MLP neurons of a small language model. Each row is named by its layer, matrix (up: input weights) and neuron, and shows model dimensions 0-191. Each number is 500 + 40 x the weight over its row's rms, rounded and kept within 0 to 999. Numbers have three digits each.
After each neuron's rows, "fires after" lists the tokens most often just before its 100 highest values on Wikipedia text that the model never trained on; "fires on" lists the tokens most often at its 100 highest values on Wikipedia text that the model never trained on.

L9.up73:522562534505557436523519489434476521529561451532455506472487500507467470503468573536492528560527403446531517471531573473494489508499454496506428438512502518472470499517484437600540480415450475481457500442549484530529515513506451566501488500454471450508543536453459482475460468490509440533492503500506435502490502504490467468543517478533561472445555535483513491523496561541471480532507458526452517576556508452424558491477477597487560427486550492616495563522518506455466448521509596452455523456547450490504557554476513478572485520445490480463414463495488552479497570532510529484
fires after: "9", " Mil", " Br", "ail"
fires on: "w", "7", "5", "and", "un"

L9.up197:518535498507519514520395505508533567555496594552474409515448574569549583485498540533510457490551485562474482494502470490475513519557462530532519444463540529504519463524472515524485547492555468547516540501529460512444507465501540507585580503461537444448467488420509517501497486482535535528437506471534468453488503415517493503551475493519485469504516463489480414526441516452464503532478525473407409492482528444566459519480508465513494562480458558527503495463498513532526514411457531416535540458540442520471559492446531478517463511501441493537480519601520486466554572423488525510
fires after: " ", "–"
fires on: "1", " g", "2", "ell"

L10.up724:477447550499495563513527461491528505510497556497515491531516490526479473404611597438464514474586502504515471500511484465488508606522471509478517555494582460434549435555531551513502537502461467509464438473517509476489518481455538496498524466482526522455504529454507499466461463479498417518510415509579450519523461454496531549505448553444534498515498466518463479424540466519538511500528454605443414470438592507475507467580507534524584529483544502445486460443464472466455550485503526525492505490561547505428482484485512454523548506460487503528533519515516522427471515448499553574
fires after: " ", " sp", " (", "-"
fires on: "1", "2", " married", "ouse", "born"

L6.up391:491568560524486526516501411540461501466475449501482514489507491511530512503504432456463484505497515448421510538586494436489444533541481467584600475480509531514509465529519568451491503492477461597489519527473557532558460504547458481499575457530494454461614517420512483521527521512548510499443551459499588499449473492463479509490539496474550524522561545458539499481443457524503475510395481453459540543417508542504543565516505472492497477479488460454527472457553540419454498492501464466510541457525499505549482484481519537459499542483463544491448468629516485535544566458513479464
fires after: " ", " un", " St", "-"
fires on: "2", "1", "0", "c"

L6.up217:578519511507452526535527498585559581529514516457458528422555447508431487549536558531496492479494471502525494504487570466531498502476539521466512571502510463460475460470481522482502515471525492497468417524500419497439556444470513580480524502479539579469574584511505494518500495492403510520433490472457503510543448539478477419457508580501490498462456493486561539527510525471477521478480494423525416475518483507438551529513508523482465534488446501457579555578405479545509519491440539489480500566551470579484543483475526456462505504510481469461474550501469542492450533503445568410
fires after: "1", "2", "0", "5", " rece", "3"
fires on: "9", "0", "\"", "6", "5"

L8.up521:505494536442552542479434523563522438499539405467471497531540538510515438484431532496578525475461481395561530446512490444451506539476514503460532481543522448535509509477524560448473510522467519539470493443473506510566455402521504529461490469525439500481558541520508508527480441444554524431391613539545566556515484439468485534517510529571452457485592550480545542461492501486518488503484524547490589479502465491508489465461479568512473513437457469463514468465489545491494481480462539463540535497495460555489460454493482526537489502538550452565528520550505442499537506502546530441
fires after: " ", "0", " (", "-"
fires on: "3", " sec", " comp", "0"

L6.up575:469506490467528408472614538459492561601489561460506491422445518509525412504543561510519468432524488551501527510435460513518539452516477477499494533428543533453456474430508537519549435492559496514516486562486502495535459535516491434503568539453489526461465490517514511518532494432503517419446454539540551558579483426416517528515484473477555522478520510517514518497428486457513481539518501444588457600546543450480558481496530505508508522527425467516550487536493489564529525538481558519508466514515490524538547508447510476438528483473484488443494488430544505460452479443538485501
fires after: "4", "9", "6", "8", " took"
fires on: "4", " time", "6", " place", "3", "2"

L9.up483:497412484481501433498471527504462488560463504500441526533491435516518466551506481554481497494539516496492528408535508568551517503515550504515499483571504535507494497542455488486467537431531498561501482493505443496431546419543527469499484497486504618543429491471478557495489476458531515472412450518446483521534444444417573515485522465489485491562524570510468528523521493522409420419464470502459522514476529512530511555412447563556540493610551499512432524557447501551468560491546475499493511542446510517512543539549517459514437521454519456466456499512525510554487483487512543563
fires after: "1", "8", "7", "9", "3", "0"
fires on: "–", "8", "9", " sp", ","

L9.up516:511578544537430516436484509456501504503469479441530524495460480470518486476551495567491457449577538437482502539472565438475491403477490510470588441546509516560494437438505536520467536490485480424507514575502515523530483505485474494521509473539532484452562472490462538479480584463562479508434514430505524434495534437474502517551462451465507393498471519524501477458517591432521522487514401494479473511548495529451475495540532506515473523503457497461496513567489551503550593511535419443447511512528524526414528506525541446518490492519592546504471468507488491571537532548526548505
fires after: "–", "-", "3", "2", " D", " e"
fires on: "1", "2", "9", "3", "5", "mer"

L9.up212:466449437555505503450593513545540464519514464459456481525492558532453596449410499497514503524501522503564418508458531519499549497512493453455456456539465490576508452499464452501528507559510480547457533457484456453482532487519551509524483523539468502449528471496505497435432472514549512482505548463557515546603516457530549507556586495488534571448452520559516538545498513467512455450416558495431500499493445484568558514530467446551514538448451404459503564540487484495562554528433518476542534496499523455475498504542510547440532455449524427526462495460459483518502502507471522510
fires after: " |", " "
fires on: " ", "0", " —", " |"

L6.up844:495519428446508471575523463509476460519471551488558514514575587532512544513448490493523522508486460519525475509507472398440525482573543439497412526503531521483534478507510503475493518512416504599496524512489491481461563509456510578487449511542490464565515508498513465563405524469531508477489563526528583552538455531436501504495481516510533472526543493558507545426523506497420546466529406495534503453465567501429477471491515517504475427549513421511473558538515468494483470543494509449547527490452584520540477488507432521511462487470504572459546418427501510472489492454498566449
fires after: " ", "0", " |", "2"
fires on: " |", " "

L8.up766:432456517493497480500544527565508469499482492530474478507438477522482508438544460384561521472490540487542514478546447492446464480495447461500493522486449521478425481481481508461533533471453496515498506515489588549527512476526597451476514520483472485482487484512491525525490472475576537468541431511542446454546512477512522463515509564493486516451553478577554564508516566522455427477545531560451519480392528540486479590436492538531425447516499529540420537534433473509511503527594561512461469506524496459479561547563507468564518443524592464539488528514550483470456472482557444469
fires after: "0", "9", "2", " of", "7"
fires on: " m", "1", "8", "5", "2", "3"

L4.up305:480505451456487410522521452469468468537514436485576531528501476517544534515503538465509520561496498532529410537451568501531522483546520516512370553479548498518441460508517488501526467498489523479517524462525516455426579499485483586437593526508434514507491464500533512530455464463532486509435483479558497511535485464491554552444525515472584447494565479527521516481442520405474482523532469538476438440493570515480487522554567544502470481529473510484515578513513502494476576388555513514594480523491552506526479523504499529503461514547458492477454392426480500474508532491467540507
fires after: " —", "1", "0", "2", "9", "5"
fires on: " |", ";"

L8.up881:538502483489471471469470524500480461455431501542508503503517505480577455494552538640534521528488506528492430459545559503501484467517472442521571538402479518471489500507435473542562445451504496505461532510535527492442513431520442427486491513511545460534430481468487474504482536484498423502398490473486482444521494447561511530559530490500535485452485557541492430472447584476474528471424452539454486526506511593514472546564537511487445531550514497537509503539476513515499564504519525500478558513425539578508594515516475481567520529457476499524461551500470465463518618506492519533
fires after: "9", " Se", " prov"
fires on: "7", "ed", "5", "el", "m", "n"

L9.up202:389481520562516483518509432475497488424531445478526560535521530454522468535504475557424521485468463500409410509514591542536428513571447463515503524428526526568462582566472478531411502491571436428487480452538543547522520474491525466541450496540515538560580510482555523527465564503567519474485517520511444482485533534452436493481534458447504505487526494550518459507506506462458534533516456446543562544513540482508510466462482490504468465461466466479551465468496527494453442527475539487442526513415483522487495573572463471523494508443516492519477501494590514473475472481497468544
fires after: "0", "9", " K"
fires on: "0", "2", "1", "9", "ä"

L9.up847:530461465511561499433488497459441535535524505424441493435443434523488545439506517516543579531431435516504413517444597494483439498517590526485440511539493504514533450479569499537480557456484610522548505521554466468503474490510486471544447436530507446468472532506539544496465563465471516529562507469526533514478491571439523514510485485510466491491538488470568494492527433532452513517522541508531539519510463478525580408515479569474455474491478503547526480517513492478507540532592537563537552423476519454464480512491503463506465472471575469462469477581468490502457504441480564479
fires after: "1", "8", "9", " conf", " neigh"
fires on: "8", "9", "ir", "bor", "r", "duct"

L4.up134:538483435497454514508540538544510534504491465496537503543527563484455504521489533519464561559481573512476587475532476524507479503463583431470543479439433570530509463520446464479478505505607486579527491451513564476477482485508528562494445477448462542469517484482462505428496517455528551547506579528497458507519490511474573509554408479459537498505574519507538509474564421519575571471478516495434496551432478501464514418516499567547512488495534462420551473500473450441535575528474476451449509533535463485455529549506513464573496468463448500429488490444464443503516490463526505497
fires after: "\n", "|", " ", "-"
fires on: "-", " |", " ", " -", " •"

L6.up866:499489522514394511485479523465551538493432535493475498482531473477415526571562493517473512501477509504457530522485440522517522499515500466491485490473489526503604588538509488551455598519544510485536476573458528589473470442509507459448533493436522481524557491550519574458546455523503524480540492460524536515472488533404527533495428499516435469519498533544537430443477490473448558507485465493533470517483502515423502416449518538513513466446495498489489502550521441581554553470488552519473513475466474524401452518507563513535500393437537457503543527473493414548534477511458534454
fires after: ".\n", "\n", ")\n", "\"\n"
fires on: "-", " "

L10.up85:452519532500494495463506483477510495502478569512548437503500467533451500554482417501475507449477507497523614462461432464478482472461486501471496537562504519493454462476526533476533450484497418484479501521575496437525545493440575587476563490501470517554501462507435450511466577568486471502431433519497529520514434566566528509537514531378503492466564526553547482499529543467485503399524479472465468490547541478536462463546532488521470534555509524456491492532478520533443480548511525512466573555428511527542573461496499509447495492518539491482564518580437515404564516518484522480
fires after: "2", "ac", "0", "6", "ic"
fires on: "0", "5", "″E", "c", "6"

L10.up204:582529494509492459532497520530488504490468557472538467480473559470492515535515466509557544508515500569540427573439529493524475465528481556517478488494518547412491443456475497529466495492429492557451526450500426519497412414526523512449463487495491518503463506551436506525436535518487513551459577565484514523566514528550478540510501569434481491481487542492561508525465507497438487566429506487497468525497585562480399546507471480461507555525523428445426535563516539554526512500458517550454536534532489510458483495444496464528521490439391557460555464517506458534457436445504457511
fires after: " |", "2", "1", " ", "4"
fires on: " ", "0", "9"

L4.up427:506521530564468577498573552498517522524545468539528481494480537526443573529474409529412528534529550486403490559496424520525526536531495458505473478449469491544492464492500510504450510553594541423480521502478465503461506501537500503540546456460390494458465484498508511497584473467440562469498575458552504559536480485540465512506567463509518500441520561500510548549550462494485496480550444484459495461410562447455507484454483555514457487506443463463528495471478477521456541506427534426519558503483429623496495522512479509451541491492510499455504521516457443552550492520472499501
fires after: "\n", ")\n", "|", ";\n"
fires on: "-", "ent"

L10.up725:502525547532499523479532467513440591449520489469547609507465478465494499472562467426532468549500545494483446493409495436506491447494428506482419487526528492508470472474538500475539479473550443530485538452460499521444462483554444423510496492502553500426605495515540537580486516574501506499431489532535536583497408515466494562495467479518447453513525509561465502508574521447486465485505541566508539496527495427453497474449546589467519539442482534483548523484453441534540518528512541541541416439542463492489530489492499510518521501507550442503527487542456522538570552476492478524
fires after: "9", "as", "0", "ø", "4", "3"
fires on: "r", "8", "1", "3", "2", "6"

L8.up100:546536533572498486436524400491490498555528432474503513503501465538539475497496461625485468545447502511496465556504500458524440497547471452500502489593566439495488462544418508494550484487503517470491426581557524497512491470505516512500428502555451452524516514449532548475455514526550457500459538454551459444464509494462497483490520482500481519478471512485471564474510557508423478463536506553413540507478524451507522527498597525478468460457443537590476422510535448491496525533518483477475545506574485560548547582507459452534528500535494461457549501547544490557499490501549434416
fires after: "0", "9"
fires on: "0", "1", "2", "9", "4"

L9.up171:473504472429560489537499468462506433487468457476475526465461509438509553541443514517537594435540524488476525452533548475496453491519551474482501522463506528511504490570448559458487452490580458481556477381469505515518473548492491469499475486536526447518573524565495488538461515495470531551488531466543499479518471535475423524530428533509542516442409550535529476568448492442536405519464486558495491521547498478504455484492426481477442576460490539602490474503506462477381497528548485507496511530535489495545529537558466476551539541479514453513539500581422510476485551513552500465
fires after: "0", "an", "9", "at"
fires on: "1", "0", "im", "7"

L4.up389:563545434473560563504508540429539497538520528553509459455513507509526454486489453534487520516489457487447461527527551478452485446595488464492481517547452489502507532499436512537506539545510433541459463416537528518462489495533455533494565545549509523459538478446479489463515559473504552473462441433557469495551511493512441513553560472449482514451496531540503519550540540555535409496470434518505480504488506492466560420548466522483468502423504539474492465527503485491470408538555532556477465593578468451483479513492455464457500402462506482498614562503483541484439493548532535472
fires after: ",", "0", "_"
fires on: "0", " which", ",", "\"", "/"

L10.up232:514453479485497456528512443468489520540523523522479521475536479496496486568425471526485529477547516465464534492545478511493476461540486440512521493519486496491511465497512523472563528437446500481508485505487562500461473451491503442477489530496442501459643480453496523483480609504486443446490473528578482557497504548476571520520484496486498560484460603485527539497394491526399510529468541554478569541471473443509441554534532546587511513550543506487418460496501404510524471519454556542510573497530485484545521505518540463454477477467558509506579515503553543459460438469494424411
fires after: "9", "0", " new", " loc"
fires on: "0", "9", "ly", "om", " t", "im"

L8.up593:438427582573469506524532506472462561526511533465532446502548519462485503498518546474470465490513497570417473520456579510525491510490506480513504505515511563538503439464444528519414419486526550467487550516491419492490576456430501536505583486477541551453525496508436494482507441575458511521403441502516467504496443593475479492530545522483482516403525532412484471445532587477541520527468565512508530460483491530497502499466523470525499566464557472473521501441498498531511526523533488539523505511488531398514504495532507511476521535483474479497408502569462511425516526509606470512
fires after: "2", "1", "ins", "s", "ons"
fires on: "2", "1", "0", "k", "3", "p"

L8.up331:499491511497441484497530488478489483521503472450552507465465487506526447521512559472475470514492498557518467484446503448503441526544529505458398479493506526395474406466488544535535452488537472513520448456489524596482491448441480440569468526504475480497538496565505544531569513522579430522464542505558496550437512511485442517555489455462552468459464490499519540537493502490559506526483496425475450578552418511516470498451559456558466551525507549495547448559544551462502487558559592471524473504387555435510501559433480507544471566451521519539517469519543524513508491473541511478
fires after: "1", "3", " Con", "rom", "r", "2"
fires on: "1", "c", "b", "2", "3", "f"

L8.up396:485439468501488426461478475579496546509439476646466509466484483474480549465538524463434509520441434523524502455514488479506520525469510460522491466522579457456410539447457475529463546510502494498510454451500428497537530538477499453517550540454523406484509509558566462436507496503519511457532578496535548478554472455512504520558462600584511477527465484483522445469479420560495461474520535467418572580558525585513468512506515494455538447438508531458514474532499486489453605463515552523523521508537487472483571481510541481481492535536523495498505530518515479474498558530487502474
fires after: ".\n\n", "op"
fires on: "==", "her"

L9.up566:464498479478482423475470455471549524505484525511529474484512444465549456463499466590510547438473543494519512566523549517438432512448498512480551545494494439515435490478540564522477494560440489499465501557456611534471490449452508580500454461526554512528483482578534457514481500503559554559476498482509487538494470511523528496462483527505470363436488552594518484507501514468488465528554424556449493514481539460507484463517463482497460418541398531492496494606492513501573474510454479481505561509479497428496474533547490449501493491522485518510541575471568515507476548512565445490
fires after: "2", "1", " c", " the", " ", " a"
fires on: "0", "9", " ", "am", "1"

L2.up183:556570417473556505486517443492481468504494561599497494452497538467444479521509488561514527471520502491500510487501568546565509491508448509507498493491507410544549582460538509489472515598543520444489508422516459496479563477503492480479514483476471484492508521480579484436474531570512556511490543550485583442549472413467508508432508484475485402442503453465512488535481488425430479529533526524484507524412535488553443513496485494494455505457549515538527484470488511521507551497490469549455495587498466502531580501586532543460495472474411438493548532504523410508538483447572487510
fires after: ".\n\n", " |\n\n"
fires on: "==", "===", " list"

L8.up53:519463627477524506468444539496491565516539483517566482450456520502576454520508549611505451529473441430504462504486496473455487509515504419462485486534524512436503424528549515535486440491568443480488484478547471501553541464515517555484514448460424545495531460422522499471549511524509527544519480471574537500479486483418524526540555501422602479425538517464497558480501538480564475457493472503471491480488511517466472499502534513450583523430463489486522544553538518431462535527548535477474536514480550476480537521502465467562532547447528517484514397500533508465507527405476521489
fires after: "1", " trans", " Res", " Con", " rev"
fires on: "c", "1", "2", "erv", "0", "ol"

L8.up465:484422487484496377467493500438503516478566473499505455537566523553449533480514503433504521536512591531540425514446540443535422538487471502507508443432560461487470511491479488498561518554483546530470497504498543462502572478453409569462495547479467508501507457488547510496515491474474504528511541520508454489459504524518530527514535535434478515542516424589504514529530433498471530491505500507503523556462518519531507566513532418502523557495522401539524563507519542492520529471534459405462490403502589470503487500532481567499534581448476454528444479483451434559541481473446506482
fires after: " |", " ", "1", "2", "0", "3"
fires on: " |", " ", "1", ";", "2"

L8.up900:513470454602547455444525500517410523502535453531482535523522394527545494521477479604486523474520554457482482454553471502503478477562470486453517482483527509523450500550486565437501525481502507522474479475500587540476480523555460383556535476499559477495531485489455463475433511507488498474558545499521522528465432454466488528534501536548591446521439536510502462587536487542489429505469451552494518524518460490576445505549541480530450532450469479545517430522546482426503536548531427464519489551468506555501540537559493514495511504521445411509532547544484527465500486498462528422
fires after: "9", "0", "–", "é", " The"
fires on: "9", "0", "t", "1"

L10.up615:457453540396600468549456551524537465516476452453510532452594501575526546486469532560506498567488516526437512568534494513547451419511505452479502546543480556484471571547474524482417503470522480465459520512506531519548491442459530486543456540537490530525487493515478560517499462587480435541494514476511566503505499471482448457501464528502495442436493538547487510480522461504460534459538562552453530473477436509460443552519475480497501505463446559448430535565453462528535536523501567491462556472427489492556540476529476502520504471415507442419468526516565488531524457483482463451
fires after: "0", "9"
fires on: "1", "0", "2", "."

L8.up55:453474471473527513556554543532495504514473488450520531573507502513506488527575517491518532454458535530396509507505447520543458530502552476531557531424541502511466527477514518564499391425479545477439571505511449567526502526518510539457473466517504562519525568550498465513511524514481416547499477544454450527487521524462541511526383555479562524450514453474570406531461525474463540454524531542476457484495512449512499540540429537560429513488509447524541531517444525536488510436439506456470473556501449433508437459586453466446471522494508542462499518568507515460461530530503526502
fires after: "0", "1", " F", " f", "5", "8"
fires on: "0", "p", " d", "e"

L4.up888:503493473503517476472428421476532463557455477507532496469452503467480496410509508490537467568548510457478469461527478426491463492505444510476456544416496480501567458471483486430532536549490531553502480475473481489476491558454495530472580499560499476506505518568569482476501451495536482489477455464489578503536451452592432487519525512523476564558545505519556586469485531535487478510463525574446510539546524554507512490532466487527480548586456508437546445495521515413531466510421467514456472479488510564475627506470481516460507548501509582470542524490530556566533507565547467447
fires after: " ", " ("
fires on: "1", "9", "8", "4", "3"

L6.up944:497530547510466512540493475438509547446525514519515455517530452484505483462461590520462439470521555572502454529492506459518465567499535473483522513532483475518459527500459528482463557492491567457478594479467471573516498508478486504531536491519476462443515528519517584482552574539525542483495443469540508534493524466559532560454466520513533444576495499516452418424495514475438472560393461501438503525479474541440478532450407507431546581442521537498449481430538501505533518486517451481530532453543445456448456528538502473482522562473459526536477481611512521503459565443546468504
fires after: " (", " ", ",", "–", "/", "-"
fires on: "1", "b", "s", "a", "p"

L10.up880:481396406457517530512565551420453518481512584478575470537534517536482486482458457580483580463497452498565482506465480518443495489455517447519569612478496500499563533537504518546528495446473542539551507523472473518431520469522448470538500426548468534457509565439487490496423498499540530468469434504560522484580426456461523523544440454440514477527435522486476550491564513505456497480518489491460518506494486463448543543468510512484447482522443513533511535477545542437541497550489506494563571537497534501515516496511519523514509450513506488387429485464471454491478550557507506487
fires after: "9", "8", "\n"
fires on: "6", "-", "7", " sp", " (", "5"

L8.up344:503504490507546499553497512482458519515513455532467503543520459427521534468471466450505532558452495456508432525471582490488514509533523470477505554498493509507456573493439472474482498548468455478485544535465375534551565468475401510519497490552467546546491531489486506526483513416481496582489473506543500478540466493439469504489525489419478496537532540527521531409526561435522504412460502525453453438587559552573522462487582473513549490527585513469414553508467536517523561492512482534515505428557456472497489491514471479467523441419440510541495472515463541505475517558514586522
fires after: "7", "4", "9", "3", "8", "1"
fires on: ".", "0", " |", "7", "8", "1"

L10.up580:435495548455506504529501500481456465504472520543581443515451422509494471513511509525534459502529447450520459463469524490502506425492481577534531489558467492525481517486469435522449550518550535486479502431512519528432468497571538538483538483490507546487542475525499472515487472458591452456455531525533514516466442439500458460529498515528506484475498520491456513520465542455520497453563579589478500462442502526440494477482450598451530522436480446453509493500498497433499503549448477429450525578513531516429514504550468545439545439540527489453541573523614505541483527488604592498
fires after: "0", "9", ","
fires on: "1", "3", "0"

L8.up91:500530469549383462478539452504474511510536412512478540465539469556462451527457531485508463495454573469548478581541529440525487522492514481532436552462496455557490470517530474424601525561457482535453498455615480594472583457539471498522489470458508490487487479511508502540520451524497516528473527448485529495497524497549451430560508609444538489472468484473515499527511497478462492535497536560494492457514445495523479531473523534487518487538571590469528489527512548470473507512506536485483529438550529492489464440483497496506455488515413533380542464490504453500463599532497467506
fires after: " ", ",", "2", "1", " |"
fires on: "0", "4", "1", "5", " |", " "

L6.up395:520491510440523461500458562486419508564447499514522544492574465562481470504457578509476572452465447500502510513416485514464485432465534476526495567541448501468577473515492496546495464502487530483448429439485527554482484430500579514481481546496517485392468540567540484558547576492496476494526467515509499479492509514532524486516465494488462526531489438447514506582599455477524517446532461510508547434482507493531501515482490457517448470534500485511506487525512473530407513540573473515452538419507530542540492503471484541554471494498522461502501616478526462454484469564510643498
fires after: "1", "9", "3", "4"
fires on: "9", "7", "5", "8", "3", "0"

L2.up787:495493470530533524488507466465443583440585523503434537460499496539551505515486480491478492502513510492548546499472482520451539495541552474438545505497551481529498540462438519437521634559540508479445596547512448519504547567469521494510452505471462436570502487529477477505514421463521497418472446476523523473523458525529431534464516536547478511484492450452520408564538541509510469554490581475518568514515509423524496554522464410581513495485474501484525492467450520457445516488493428551473489563429475506537478480493537528448480460443472514482559532494487540544530481457517431566
fires after: ".\n\n", " |\n\n"
fires on: "==", "===", ".", "===="

L8.up941:488481439468590530524570468500455515513473476482537514451493556499545481500550563505595512564426532445466463495523535534538493543539530510511461419537471542557570568503434506577539484477477473489488528512490467540533498470552565484526507545526466489498487451481466585503474524486490480495442502480555465538523532508499579473494443513429473514428502554528585512432472494506501490482469431422471459498463448412494498534495513514492417497454550453476523442472538536442483500406481512532528601497512581520514501532459487476493435483443519428523516491524529493519434477483525441542
fires after: "9", "8", "7", "6", "1"
fires on: "7", "4", " and", "9"

L8.up409:514402518512474465509508520449602504482506502495421460480457543425492538506531449519524471503527505479453540504358519488531511534477517514488515505438504497508525481482447563539559524543521481445452493471507488494492492546586552538476435423546529467457482542496461469457470506513532458527551490415478467499480513522482429533525529475509472501501469527576493482564479482474457448501426589480471547561479600446448499551552440475435506503465488530489505524524625513468508507559493543548483540476505512496452473542488468447495559447500499544534573505552506476527498533543572460528
fires after: ".", ",", "0", " con"
fires on: "0", "5", "1", "6", "j"

L9.up586:494462501460486430514552507438574505531452461573510507467560522506543526527496462508513473563500469473564457470453459471456517478489482495539532526476564499463543502459499522427477448478574495518575481510466493498457475447544483509532482547579506537518528446513503527510460467560487524483512513538550574531556436533491507460478522467610449557458537539505529526557451443503388488433446446467460503530547555582533486529538458531436502493442498468501443520481512492501544517450490531518489499560528458526425511515473536457490534526453506482552514425525547502475471520428513567380
fires after: "0", "9", "8", "1", "2", "7"
fires on: "0", "9", "1", "8", "3"

L9.up572:530472569510561523499504544479502505572504420401597477424536531505500482480505489510476503456512509525429416557521452514474558411478543470506531504479594522522479519541496506416478496487560461448465470539510493506515542584481462429506509490483522500502551454502491500490561579523480466497428509502467510473492486530564456531545456546506546464509491514521478483501553464483566533522480444516474525473515445565531453453457563482413450426554474527510477493464513492500474521486541452502541514450471466500539578548572502534541498543439492462496555411478579480557515494462450524445
fires after: "0", "1", "7", "3"
fires on: "1", "2", "6"

L6.up533:423428490530537410486551499510493503464586496454591501449466472503465463457486521555504571529489497438485507553477448444459542544574490517493548487477446537422496430451552457436568538547552463500520510503468458545474461479527545527486530511415460469468447494512505568527525475532514563492492437472465499488538557479539499511363511521546454460490553473534484535483471483493503489598529524563457530449520481512455484451513466511548520479491523525499508506486551471503550541513546491538485479518467464488498487575559596554469570468526524526459470476518559443501456519445530520477
fires after: ",", "9", "2", "4"
fires on: "5", "3", "0", "4", "2", "6"

L8.up320:477504532508513403515484453590515494474582523469513431496490529499520527472561536442472515491583433448463466454466482502469475480440546479528469547489457557481520486545545498525477484506429548529511459546531532549505497537564535541467449543579485474481502476491443544444528465459504536431534475495490493473500541558501500497538471520444470572479489497499615486514508466436456486477457489497501545434488445464569489455522531563572447463500524423560543565514459486507468406480503597504533515540458440474537494512549533530543499458507506424572491542516494507468555476435538506459
fires after: "1", "0", "2", "3"
fires on: "4", "8", "3", "s", "6"